{"n_layer": 8, "head_dim": 64, "positions": "rope", "init_std_up": 0.0228, "init_std_down": 0.0, "beta1": 0.95, "batch_tokens": [131072, 262144, 393216], "doc_mask": true, "steps": 4820, "dataset": "wikipedia_en"}
MLP neurons of a small language model. Each row is named by its layer, matrix (gate and up: input weights; down: output weights) and neuron, and shows model dimensions 464-591. Each number is 128 + 24 x the weight over its row's rms, rounded and kept within 0 to 255. Numbers have three digits each. A neuron's up and down rows have the sign that makes its largest values positive.
Before each neuron's rows, "fires in" lists the words (lower case) most often at its 100 highest values on Wikipedia text that the model never trained on; "fires on" lists the tokens most often at its 100 highest values on Wikipedia text that the model never trained on.

fires in: "worked", "business", "working", "work", "trade"
fires on: " worked", " business", " work", " working"
L2.gate100:102112137140129132178120158131079115107132154087143091084130124114157143168078152146135147152100122146112107135148158125111088113120086138151142156112114103141100130127066130131117146156100097163111139146128098167130148146161170119131153147117139100143139138081112148110171171109157084124121127103135116166117101187151112104159098135103134158152147146130140133137087122126107148116155
L2.up100:150137129137105127165094106151105099099150113096122097122130111077115147145053144112126142097133107148106096154121162152120103111098129124199144165102071113145152112124105089154128094165119116112115088136156092155158123135149124069143126102145141098127084177094098151089153125143187126163108085153112128129111141123100146120146103135128155151126170127123135134103110080132095129109115
L2.down100:143130150151113148131107115179149109157128140115101121177128116129147167148133065140100137139135094165103108153146144160149128172086193104147141152066156116115115130117158139093196079145111138100103101142090106118124134122144152120166141134152141131134134155131123117066130114167116142139131136114144115121112130103136142152110136100140115120097132119159098107163130093112163084108142

fires in: "would", "can", "may", "could", "will"
fires on: " would", " can", " may", " could", " will"
L2.gate1495:114119124094078163178106153113059171136136133102100122125133132156092132159111141124106074112158113129116125137167116112128096096131089125110112110119132118118095161165111119088140105157130115144138173163109078129111163095137167122136127121105172092135111145120119115139123132091156113109129184121146146147081126105073111111138106100116109146133127110123092158137124154180125153107119
L2.up1495:133146108098122121123124153096088120162108135118153127122116123138148116132104127123111098163150141166087082103084114110149116116075116123134136104105097154132138160122092147096110175131116113135121152163100139150143130099122156113131134104114137151116094101086106152144114121087121101100125117151133124134075111145112114095147090130093143097101139128159133146118160131109137146091146
L2.down1495:145095100114146164139121124105143118136161121141133126114109115111091125129117127135098144127139139130135118132146103094128107142106138137147108090051113121170127103125111110127117177131148138119146143124172086109111126120119097096145114129102129176124138135098113147173133136131126109168128141132136147115056171134118106110080094108096112141098147105149104148159127123142143130174110

fires in: "by", "to", "before", "in"
fires on: " by", " Ch", " By", " to", " before", " in"
L2.gate1490:155160107112129166143101128131149115144147105099144081128150154101130165140124149091151147151125121126166109156135139139112079099133167152128140118124118088142131062111137132150134128063135146156155133186096117154128116121151191154130144112129127110147132181177120110148094137091135154122175127124092141129152136156075131126156134125143132125143147128163092102113140167145102148142107
L2.up1490:124108138166176138149153122113148113133147131150121118108139154114119099115105162121125145136108108146163124162158121117128129134118113104103151132135098144144160122110129120093128150099131145116136127126126155155152200117090136132125150094092119131104147178114111124118087152175106112103156126133177125133060125137079130175114163126118137125126161140141138100107107137110130119145136
L2.down1490:141175151111099187116117101135156168140129099105113099064160151117124121123149155124113109097154124138145097114114137125100151160124137146126137138142142118114094133170140146121123130152136150113131134149161164169149150147103138133178146123162127095137131166120139135116125147138173131093146137109094099113119095123108112123133161195121134100123142152121117171103140114108171128130131

fires in: "votes", "medal", "population", "video", "cells"
fires on: " votes", " Medal", " population", " video", " cells"
L2.gate480:133186154123116116124101104136097113099089168117140083069134110118155163108140136127141152142137125175134090131143110094117152117142113090136104162138135133105184112154118124095144110105129163086143121110137167105095126154086179107123134136121149184133124137094125091149134203178114125114085149153093110160130133167123162151087142081166128120107138108138191116156168153118166143163160
L2.up480:101119166088133109128109090102125156142166119135118150099125121118126125094139136117118123156158168149142126127139132141125146173139129117125121133123128134081150133150133118109095094137165139112101105123089158149117097175119116129136132133160146170096160136112147120117125126142143115174126145145106102108157152151122104144127168134152112173146110074128186131139180106107125134131110
L2.down480:152090120114119139103163145141174135181110106147130116145136142150107136141100122097132118084099120111144127116163134092106142084122154110143068113136115133117105114117120136147179131176141135128111128137104147129125129169124115140126107135140126145135111170141164120122132158083119131109142137114117181083151129117127134134130122134145151152157151144142120141114071116132133107144104

fires in: "two", "three", "four"
fires on: " two", " three", " four", " Two"
L2.gate1480:110129117121133078137082101175139133118112142169151120116128126118173134126106107135155117123149127123143118137126122161120205152147123128119135147135124096100127095118099120132119126107145103119149105146097126082124184124159116142136156131104163133119090119126155146115119128140143173180133128136134066112130140092087138068095097126141138177160122121079138114109150127115141109116121
L2.up1480:127129126110153145146136121106134099144115102146049165106088122117141155118141132168086133148153113128089099147117138131103089159099142119090123124123141122140116121138164155088126129106095108091132125135149100149104089127152139119104125172131110114146095133092151162108150131113133145133174113067106103132075124056127154096111121096120144111142101097141186102140199177196155102173156
L2.down1480:143107109117060118099140160137111094114132096128148138100115070097059159154123127137106147113176126111111135114158129075158149148170108126157097160112134091135093145059136082137186092090106119140102133131125121112088116110110155150101081144155133121153145097120106104143148120157163166105141089123165166153079114103137154094105084126097132147148100103078129115144170157131132116088157

fires in: "san", "in", "reus", "july", "re"
fires on: " San", "In", " Re", "Ex", " Ex", " In"
L2.gate1558:125124133111139100137086130156092128157116131140117154120104163155159144111141125107129100143124142126138108151142126089085119096099130087102188124100144128118152125161138100115168178133132130085179112131062113119143150168086157174122175148112133150135120134111090109196109120126118142142142093111096128133079102128113145129128120149109135136130122089119088098106149169087101086160141
L2.up1558:128134133152136136168120109166123162087109125117126133165144129139132152160128103094119163099062155114133149163121142114119122178118078095117143113132152146177136165148107110145160128147081124195109112127102123132112151123146090182119120122157092101146166146121110126129118157141149118156128104144135103121135138130135111124114089129148155118131140103142099141103163128093105147104103
L2.down1558:163096144121153111152116127098125123169130125098126124138142121117125139083094118153136185077125134130143103121146117102157090101123116120148157122112128108143144135120202080146143176138151112144173131143133138144095088141116144103149157112164136145161096082115125145162093139094149128101103145106129091147144098141136112138108158118147132128131158096131105149153157138142123100152133

fires in: "national", "consists", "covered"
fires on: " National", " consists", " covered", "National"
L2.gate288:128143133117109098156097103123114127125114118103164159131123109126114180121112142103132123103109110121135144079163102126107135168079127139137092132157146099135117075187135149145168103096126144141133107152101111116171166144119148136118131149144104142094094067156128125163122102154121154138160105133119113125141112128144099163123130113126104105105112114056128123119103121125091133119150
L2.up288:113103144124107092128114106114123159148140120086155146111103173133114100137117154153160117121124100118160126128170137148122095147129132186136106082148149100146144100173143120124097131077122166143138140121168132104130142136136124123138160128106121096110139140153135092122120065139171181087201127114148165127143138133109119109174128144135101142113077140110133134115126146122172150099102
L2.down288:088112119119122115128101128106151132125100161141091141154111135103122142124110136185102108100159164114163100085153120143164112119147137147111127106137101147121136141102165112142133134116152138124070125124184112102124124112138078109150125077144129072167133137118126071115132093175137154115162180107173151093141153151139146153142151126141133160144092136139158118109126161132157180125101

fires in: "found", "appeared", "present", "made", "seen"
fires on: " found", " present", " appeared", " made", " seen"
L2.gate1526:124116118083113139147153108118135135083115127139168082160148139144136087129130127127098136143100140106149125132201154124099093121140141135134166145129135163151151154140125146105154143134166186122145146154121139101098106138141108133141102129108134109135128085091155148119172110144169128129120118145121147159159084116127124127171143117108134125114095157130207128163143124105127112165163
L2.up1526:115121142122155144090145156077135135105056113128158127119135132146104135099087099139136122092126147109125119128135115154133126142124124124142139103108117171168138130148171151131127145138129158087093126105131136112143114106128139158125106133124103138120111122104132163142081093105140151133091125124106084097109070131104131088124129121140151123126124115103117159180097120153114115175161
L2.down1526:087142111104145190161121124111133094143071125094184110158128139103106138110148109104099145153181134158136129109126138132128134095121084140143108131084122122137064140145075118091157092093144147119101115160131163140149146116144129157102097097161108151104109150109120170116115086122120112100110127156137159157115124119102113116101154174138125130149128116107125135147149165115127118146125

fires in: "back", "set", "released", "based", "action", "release"
fires on: " set", " back", " released", " based", " action", " add"
L2.gate421:153117167094147141157107143108151141157115120126111131123165132114186134145154119114146130140117159104114153072097126170143097154156129125133131168080128095111109137135132126115099119130086100122120120152115107113114132132125123150137113148136099129145168149128120114117181131181135112152132076118092103155127153128129113121122128097116162127122157107107116111176094149157056112135099
L2.up421:134126114089105132120096112113143149157145106098113166121150164134144144103132121113099130165131154112112098113094148155148107160126151124131128127111118149118124159099098085130112132119110108097134122132162111095143100138127146138147145091130104136146124148100127104096118098164129115126108104115103131103158183174108124113137166104106126097127127090143122130158136106105081122125155
L2.down421:123119124144149129119096107109145123160100142143143104090111114123118142124102127156090145116120124133143133108118142160101131124130143099123138136091107147123163140119137110120117090104144142085145082155150099109138147130119112118155153065134095118152159117118120133097087097115179119133119118127118121129155134129114139170125165160089132085121090128151136133093119077096078135123144

fires in: "film", "video", "census", "version", "movie"
fires on: " film", " video", " version", " census", " NRHP"
L2.gate681:153158102075153108161103087143134110180138133130125167102197149142125145126147109142108123114102153130133120152166157141144184110100154121134155156151080133097152114155103156118113126107071118137138121155121123126156148116122135166082128189105091102142097147145130119102101139101163121122138139140139119131153108157115105170178116141090149108128154130169118144144079138116143116124115
L2.up681:151138107148136103120102093140136185182124086158123115137118138122141132161108139151102138116158138095134116152148154128180150138130146142154139125116108114154111091146161154112141114139124146121130142142159169119145141131141144156121157152094129118122098144150135157147127130110100074135143131120173103136104116075148177101152130094088167119122089125101136112124110141147154119148130
L2.down681:129133177096166134112159084131146139131117130145117108152154106160135175106110183116106117109134138141166145125101183128095093157089118106144149132155113063168144140137136106136137124140159116159124109152092114086110119132133108098116151102137156129115111126128118119119122127147150123114103137106122122123187101105137094081107076156120127125117092094144155132103135120105107151127104

fires in: "first", "last", "only", "premier", "final", "debut"
fires on: " first", " only", " last", " First", " Premier"
L2.gate570:119157123149152130155152168146168141127129137159138110164095155129095123127109135155165127130123180158133132080131129108114130158074106113170072104134083165129150101152124164172134128102125122139145107144104131110169150142135109138178150138078119083119130154121128163115118139132111115129144088103138134161111132109116180096107132102116167088120107137151077125130113140105133162120144
L2.up570:108159126137138127164148138141161123116131105150144066166120139133140097142148112143144158116136136100119150106135139101149116135128144103118159100140117149113155085103129122122142154103120099132166106137090101143140124131128093104169132163100097094106107110134141175143132151099180115140121111139132155138147145162116131169124130088124134121148113149137073082107138141089138131115170
L2.down570:131138133154102089128145159145135112099137118130144095123082124159112146143156160167144117176123140127086138154135156126100144112128109163130126100182121126145099126100086139122154141105142145161123131142137142117108141126139131098148098122102155123122111138132104140092115133138117125109121117141146141107103145143131141158148072148080129127129160148134114109109135084110141120145150

fires in: "no", "only", "a", "at", "just"
fires on: " No", " only", " a", " at", " just"
L2.gate1323:103099134102162090109143141128117132110113129152104121168144167133152104139159104133119123089128161159186111128146100177112146100143140151108123078103132118126110127115128160127107102105119126147113166096129121126137112132109147134118121122141132123132097086132129149141162141166138142156114127111123135105157137138090118153130135137067131149142163127105145088116178088118126122143121
L2.up1323:132114108149135184124135078131118150135097131123124140133078132108100121116110146110067154115205132097131168121060128162119145180090085132145108132105165084142133145117120130107117095095143112192106115115129115147143125119106105115089108121151154158094156149140076129124151132088100163125100104086136153142112170155112131146153102124063146124155121094121105133108157109130112094106093
L2.down1323:123098136106116091127100128162095120088132128125136089131156133139134140093159159134096135165112107115131080124136102138100077099122149111165114114143136099100123142111122120055103127158095078174116120151119123108095108140149124104155084119140107130136108111111123108126102150131096133108148103153126144150115118135124123092159129148110109135146124095135129087112161126140142112131172

fires in: "him", "them", "it"
fires on: " him", " them", " it"
L2.gate510:141101095104124163182115100129113095124130160127115129134110145164143100146121125070112118112135124101117141131149137135119121085150118126133135101107147147148106099170134131175104138120137087187117106152171112145118122183126102124164104138122124104120106120142132125123121138098119137106148154135145104131128114120140109128098155157121097109130129105148098111128125127104139095133151
L2.up510:100121131136138120152109112095102113138095106121108122135145101129141120136132097132114094078129091089102174105085160129083112112123142145148151134158146155119113103125129209118184126166108153174162107119128145143176141160155127107180155136112111104121088131110128125174158126118142132095126155112125113122118150135165171128065113119138126141114140135160135153135068081135163129101134
L2.down510:124091126142138070109111119130125082125058149145115138108096077119125108125134107125115114131093107104121154146089143166108116123108096130168129129153101128137151116117145155073131111132121135172089141138152111129150107131100157132135148135100116099158103139113129128119098095134077139140186154138118138135109131141174165131114100118146147137167114101160135133119147158102096157111117

fires in: "it", "up", "ref", "run", "off"
fires on: " it", " It", " Ref", "up", " run"
L2.gate1473:135105161139116117097167085092146161117124126105130097134102137142154140138096133127131132122197091145132116109114152091136141119110117130117138113158167159164114120137142161138140122088135100107127150127084129102162145114146099126084126114173128159146145147138150168188071129113095175114108138186158142119117105091118126163147103123149142132099094126106142153125129105109157145110155
L2.up1473:112105135122143150129129141167152173139120148160074109165119135147172140096119126152121097143123114120105101129148106137137138154113130145115120123128114160110094137137115127112110125138112157121101149116109108108108150160155128132121152129113080116187130148121102133162121156147125095146097132152113166059091163158110170112167153143120119113129155139113136093081115161137131096113102
L2.down1473:154142138106168097140182103117205103167089136139137081133137089128107158164156107105112121122167112082147127100130130139110180167111134137074128111122140113173126084138160093086170131096092098153114126172122148159120068104125125152138095135128136130121142131117162115175101106139085126137127167119133124061163114152133098123104112105117151109080051113127083165143123127158101140102090

fires in: "in", "at", "with", "for", "of", "to"
fires on: " in", " at", " with", " for", " of", " to"
L2.gate1529:126126154117130111124150125121146132120122109119112129144133151140145114118182118144114158210112142135132156150192103168082066119143107138120144076129140169156167120107147138089125116121083088140154154117180146120159140140143119140138102137113132133174123143112123137107137118138104139127126103137102132105108094154147132149155152130125070154151119139177093139180105180136109089118128
L2.up1529:096091151124156123113151161116086147126119104147181133126125147128133119080106118187127142179120137131115186129170144106108151096157128120135112144126141127095142145124177124096146098095142167120133122092066131170132141099118130085145158158117142117133102093127129113119162084145110111120141127086127123139119130103153107108153184116130131134107138120146150134141114091115108098112154
L2.down1529:104135145121136141133108133134150122091127155123172112085142145103126133170095143151142111128139193111094085145075108092140135116089099141140141126079145124132131150116119099104123151138122108161125146139104127110086145180095114057113093113102166172115149120153100121139132098141154124086128130133103156149118124082121092135130121160123118089114089102115123157156144077117130127139083

fires in: "under", "according", "by"
fires on: " under", " by", " According", " By", " according", " per"
L2.gate893:134110106125108131129128118114187121140133119134128122086135142114164117144096112131132158130105132108077132101152170145087129117112156058103157159119101130092145094101104154094114135082116129150135157143100095137110133115112139120177164163101113155110121082122139174113151108139161145149145115143148166104172103111125091111174132101111121149131156148122123137128135144146116144094121
L2.up893:160128156140110109156109077123142135145136144135108120105141122136111125128101145105105121125111138142149126134151200131128161154137158115100166169125146110123149107147102134108153137181116116100136169155123144153084099112103147143175143075124071114132123162164113121139147111154102122147162107137104105126136078163103117132149105110139140112142157141146154182152136148095125135137145
L2.down893:078181085158097139109133168142162154156161119123126130139147116102116117135136137124110109142109148084151157141130136116099138120139122144123177131078145100101119116131125115148182146128137121118125117142140121132117120119118121122134149142137103099132105106134168146095116070163115136145158156101139156122126156123074113152123124110143159151095122109147136145153150118114140063125125

fires in: "and", "or", "even", "not"
fires on: " and", " or", " even", " not"
L2.gate548:139096141094102131145134161158142134130122181150153113193113099156126104160103104162145092127165122162127103102105142123128114105109132115121148124165093132155123106102185177138114122110103143147156126118109112102073116121111106168114145104095137135156106135085138139099130114081112090135112120123074149154150126125107143149145127093098167095143156132083144152122151113128118144093134
L2.up548:165149166134130176180135125169122168144144098139155122103150118126135094112111112095099097167140108140125099155105128099091125141110163105130094099135102107151121132136142090142153137163157124136166104132152137115129105128090113102099117114116118084109148129105130157135165122093147141122112161100121105127160110138147142077166077136117105121113109143088137131102154110111136112097128
L2.down548:124124093170126116130093118118130145143144154153114129143153113163135150098082101130148138164120106122110057136124145111185120148154147074127120121094155092167117134116139147121132122129183132118088114156134143151135121166117094152129136107165169118137151088149120150110151129144105116179146141132131131124131139124127105142103115114110131134136143102114116154178126142127160169185140

fires in: "but", "while", "though", "although", "released"
fires on: " but", " while", " though", " released"
L2.gate1569:133161142132161133136142143122155116127194133112116098113132123124177115107110139094128109095117090125109094110112155174092125132092148130139113122119107140169160091161142121159101096113137084146089155120113133127161149142154131119145135090114155150121149096122123119088145113084127116158079132099172150145074081114143093149139143123084123121169135110127157096144105160129130100156150
L2.up1569:143124107143150122155079104148132099086146119108139126124179133141143140141159114108132110123117144150129115108138089110121168148142121085135130119125127135109099129107124116164158137132120161103142113125132134131109105109120122084110119122096140078141186125150140099149155131194130112161130148124131170161147103158136161112132115116136118151125113115109155156151187149111116119140148
L2.down1569:119154098127148111126108136130101171120117158148121151138135135133107134111150127133126143143148135115166126135124143121106098113097096139091100116165133169127124090134069147135094155130137137065117127137120124132118082125118130122112121151140128116143133142120116149099088090141097142114127153120152122165107137135092121108147147101145234112072160100117089171133154164114156110104159

fires in: "world", "public", "states", "human", "s", "international"
fires on: " public", " World", " States", " human", " world", "S"
L2.gate1247:126138138115153118160131152071117136151149121150110161099122135151109142156097101141112098118157103093123155155159100142121163136143138129149100112132132135117132123125089130143121103131149133112135143137135121156126133109124138057110097145128156123090140122180140128080162099110133108114146144177120140139119102128101115136114188099168152173120127112110179125121104119126154140118114
L2.up1247:113151123149102124132107121131128118062132148166106143146156138131152118150148119092130128135099110121122128063116124106154156097117157111137106124120108158105094149151129132125096114125144144120171146150105088167125161110153176129126121139164149132099117131144168154099098111147118105087138077105147133134109109125095093116109150168165166144128101104120146104135156140182138118130141
L2.down1247:154135152148148129107183106109165124122140115151125130138094134099135091137142132118137126108139099128123095152081121120104098148124122120124165101136157143121122132150108134101141089111122068086129153106154118096110141098105111140127131140127144077076120120121120166126086121151122087103083148142144110107124124115124109099096162148112135103137110092140115097118132121127159115154125

fires in: "at"
fires on: " at", " At", "At"
L2.gate1434:127146131115107166146113154157187123143094104134114158126163108066120138099131144111056147101094134136203135116130109165140128171136122116137167139141127148111114138118100147094159137083095133139152125129143095080102138115110117154093146145140121091130101136149134115123146171110111093098119135121103130145142135135136146145133125128186140111112146121113087129120135124113145145120159
L2.up1434:102112108100096135180124121153180160135113153134137116139123078107142141122129145136077123094129151098114130074147157150111137163146108093108165165101104135137076161117098142139133129130144152174134119111124117121103120099132156124082125085153135091129111146176100117104129099124122121102105132135090135106137105106104139130107169104159149107117146139127097129072135129136092138128143
L2.down1434:115083094084129115134119079118124104090107163110128102138119136144083149160144128125128125190180148121127134122125160088128119161133126113168128106130133116119141165125114117121115128160125142122093126111104146124128106152086147119132117117134079081152119081115107134135140079108126127114112184119139128095148107144135156092126172133098123124120122140132114131088108121123109164129132

fires in: "1", "m", "road", "1st"
fires on: " m", "1", " 1", " road", " Kar"
L2.gate857:117137119135129113149150108109139130169156150114129113119198171162114137152150167100147092110143134135109082114137140088148124143087175165132134134094127142120135140144139151172075130145112122080109110167106157138143139114161141171146117131139178164121176087152133148113135107089134101108170114134141057133107156137106110111134153077137102147155099106114127147113169117126135117130137
L2.up857:170144144111158118127096167135120086093137135104107117090157164138115137120176118141152127112149152148168146089138150144178142148122131165180116145112131110133135155127119155165081178117076112121114150141105076083169128121141126129125161134086109189147121087147095129078140134102113117118151159098099147142137168154165093126089089087063103114118082108098133107117120149122107110149179
L2.down857:145106138145150136133110134137103127139165131096139156132118122164139124094176134133146168073143153109090099126118099111152124161106110142179124150113154104115139163147139104152117181145134139105078148113110130161135112080112110169176142154104092141142131138113160151074169123106119153113101093125157124151114137141114141117146119124104169149143123138116171108115137136116104136147097

fires in: "born", "cast", "faculty", "voiced", "population", "elected"
fires on: "born", " cast", "iced", " faculty", " population"
L2.gate1650:138131139139109115177122128122136148131148145143169148073151087159165149144132112135155159097105119128125136166152160144112137133141133164105142089123150159132149124125154131121086130111116108130114092089135107159155164102133144096140163114134111117113089140109094144116128127146133160107129114089104138116139132148132162148115092129136076146113100134145133134137110132101096143142162
L2.up1650:121139130204093144161106174100150142145162123132145130108134099170147111112100107127122129147150137159156155173126154118132096136137125123137121152131144092117169139074130087092147145120139072123113119148114111159150160103116121148132141121151112117141124108157110071142090161147139110118128115134103110134142110115143090156133101169114063169165124111073090114144139132105100155091115
L2.down1650:156142155145159106143162145135178161154139138147160132108122087122150133107126122127107103185061114144114153128121122134093119148128110128112172153128117149139149113138155129090121168143107144162150138117122129162132157124101132138119184077112135153114121063125113134097147165155122119117124131141132153100141094124137136113147119122113134125153094113137133149133142129153096104168150

fires in: "early", "late", "mid", "later", "just", "middle"
fires on: " early", " mid", " late", " Mel", "Early"
L2.gate988:103148133171158097141181100136147162178105147146153106126102157114124122115120141146132163084144122129129102165135143154148103171120162117128136119122127169151132135129128124191134100131109119109125132113122142140140129147179152147136122132122133165146117142080159094121119135102145115098187133114139169154078118184146151131117124099084142099149117146085137138149099175125120136152080
L2.up988:160123155127123090191205148153152108132093143134115144140124130117131164118133124109154167096152091124159129142108114155160114135126152117124143125107132150133147128087106141129132090183137131117191154143142180151140086116141087162111125096157209162110105131089154116100135117107129108079124121125102150134112109137140133151090124091105129134155128081113101139102100139162130141110124
L2.down988:131156102090157088118138179122138122188105141098125159106120145166116121084128111180134111107137164153154101129131146110151111139149132164104098147118149185125166162101149105156130165125086140121178137129128122158107127106155085129130146110128118131132120125144164132139105075100153119116126141134154140103115152129136163125083152135105100126108084105094126138141104179109138178119149

fires in: "in", "at", "with"
fires on: " at", " in", " In", " At", " mid", " With"
L2.gate1406:097133121114131099158148122157108096138102133096184092128132125143146144119095132127126134110162167152125136077121098127079123098098165105148147129171115150087126130114125096123118115147126158106117096125118108137110102116130122148119150086097119107161154129143102106138136134129117144099117153153099098125126127138125143109134061131145105141150111119072137141117143122121109156138122
L2.up1406:117112127077076090124122128188127122128156116102140137109130096164126154057145125173091146153155149125123135098140126137101091109101142119072151061132118138136171100122130180094121135129131110074144124141086125137107147143135091140127127141119164081155145093116118134106129122106132127126142097132159123099138114147119135126155126130084120145177112110131142129119168114105154097150123
L2.down1406:107094157110121153124137107155180129139081161105139084160104177111135153147126154098140127182156129140128100130098141125138137122079114102091149133132105147137123109122096119146149129107128127140133112126134132152152119141113091164162109069155119136172161137120125130151092143152129134104155140115087102162118141111119165122122111101080099099145149060130109128103133167157102139124157

fires in: "work", "worked", "working", "works", "head"
fires on: " work", " worked", " working", " works", " head"
L2.gate110:129127124140106159147114117142119133114154177117120157118086090146122113112115156116117133115083147118117094191107118139152113173142082159157097120048123122116132139108124123103142139137138136122123139131090123155132131120150133124111128135135108107129136126112093152121110128080107128140098118120132060160095097121131148132133122151121109104155124149125144115153109161090149153108138
L2.up110:131118116129119152161138120104136146153147115147121120112122130124097135156115162168127180120140106111135094134146110134132139149099127148122092103120151142112117158133115156150139138135144156096128154107113100109083145091161134085126129127138150164116115163093083117172109124117143132043155154120114116143125106095143105154096161126136135124155121166159153149106124118117136095150147
L2.down110:123129169139177142114136103113208138160188126102139102143168060146166124134110140128159142097137095156141133148126126115130146133125108093097112103133106133115132126102149159137122106127106134114136142091151095144094153126177134121134051142121143128165145168116111113145138128122183117123151153142152120141130134113150165159114107110128116136130131134121138151116117119135124157140104

fires in: "until", "in", "for", "after"
fires on: " until", " in", " for", " In", " After"
L2.gate710:108091171099111190122104152117134135120099156139173131145076133105118122051136139157130101105139138155127152147176091120099170146103138117161162137114114145111069127139108142108146108097136109131104093154158114152136143141138138099153104129129116063150135107115113117077112132133137129146153104109132128138153104146175149138123145132098126135143138112144116125055195132119109096127119
L2.up710:159149129109122104128150107152111118137143139111157131109137130115126130132099131118104120051126081120128108131140132127126077094174140102108137120117132122169108168116134131134112157168146135102094105137142152138147168119103106123178095100153150127149120118123114103148132123131136079147142171108101114141146104161154123140127100119129151135103163154153114110148105098113128134156185
L2.down710:096120152172100125175147131129128118096118093109138122117156139155107141101117108065125147105115155157099107152085150105116116158137110158088151153132095103127137155110134144155110131120136131139144123116150108145095099166140070087135113086145143115151081110115140137112108114125105094070182138157156130126153182120137090128111141066115079112144121106171105111156112134125148133125113

fires in: "later", "then", "eventually", "quickly", "soon", "subsequently"
fires on: " later", " then", " eventually", " Later", " quickly", " soon"
L2.gate990:089157188107154105152172103158140151138105103100147130122105151090115118179129124157114092109122120134112118148118147149136146153105115128133126143116108150133194131135124126136167124138094130128122136167141114090149107124141152152180153136138136086128129156136146163119155135112104134085192107116130139121126150123118123109091121151103114129157080068119144123172118126073085079150130
L2.up990:147140111125105124126155115159129107118113129135124118115079123102181102087086187126096150072112158118139107124076138139145118135091125109125105106132117153129126159100117095077152106161143110139112136136130124111129167107103136120155163143104097118142138118143115114133161133092160140161167173123114116107105105130122092160123167127136120139142119102145121118115126133129107145093134
L2.down990:137113116103101112154109100108116135121117094139088133129096163138127142087126139166138077067112163109117147125131159165139129182139109149086128114066107117116173126126125086109170150181136160149112104092131108145094142129124145114163104110118150149107125139098118142114153117097142116143162125106131105151118133117145121159147133170089104134128135103163143127157102153114154106124156

fires in: "in", "part", "sandoval", "fall"
fires on: " In", "In", " Part", " Sand", " Fall"
L2.gate1236:156178170158132127141083142111135123135121154128139094124100173118156128159124112106088147099105151068110098162097143137121085141144141096110164115162101154159136131176132123114152148103142146085107157152145115103123151115143136153143138093115142110086122132125150097121129113144169115130102141133117121134136081123131139133127119095110085128117101120157138133104174148121103152162121
L2.up1236:153151140155132150162155122125137133158109140118155100148114108097136128124111156140122153115105154070118134122081131157120089114122135159072189149112113120147146161172135131121173123144160112148121150173140118088156164100123137126180112114149119108107154141141138096130117099117158102121138140132099120109118107135127116135156151118168151157133121128133152148119176177101123134171170
L2.down1236:136113158083175130129103152106104100091137106136154136064113122117157143117172149131125104102129159121120115127098115134148098074105133154095095153118164155178143120152126160100106119125165138161144138137167143120116137135145149096160125115107147150146112123138118164120107122114107142140132098105156131101100111132145120103116125138103089127114103121125109134094105108097114190112136

fires in: "final", "without", "this", "what"
fires on: " final", " without", " this", " Final", "What", " what"
L2.gate205:107136123142108099165182129133131106096136118123111114087118137140143123078090134161117127132124147136144126123136108156135112114146134104096114112071056149159124116124145111127191127178132129164131135138127100131127133142129130141139114112145135113160109092103123158079141154051144126084149152105110133116141126127128106137143105146112125134087123162139110104105127067143099105113119
L2.up205:122128163131137131117118133128131114125113124128073123142146152108160165110178137143128118119142141161108169122089147120120147101127114109133140155163154185127161098138108097121157103106139127146180118150166068111154125150158139150120138149143109184130113129152130162115160135113176117135133135103138101166134129115084184114112119128174119165131136127136118126092131158155086154112131
L2.down205:140114128134159129111150129153133082152128117149117116132154095139121115165137151079131158166121116107094115135150153090164124106126148127128147146128131120133153105205167132120095128140119132112181146157145143079128142117080093075149144109113120120127151074122170131162121140083103116126105138098126123124117110112139149124135101159107144146134168125157123117141094134116090099147085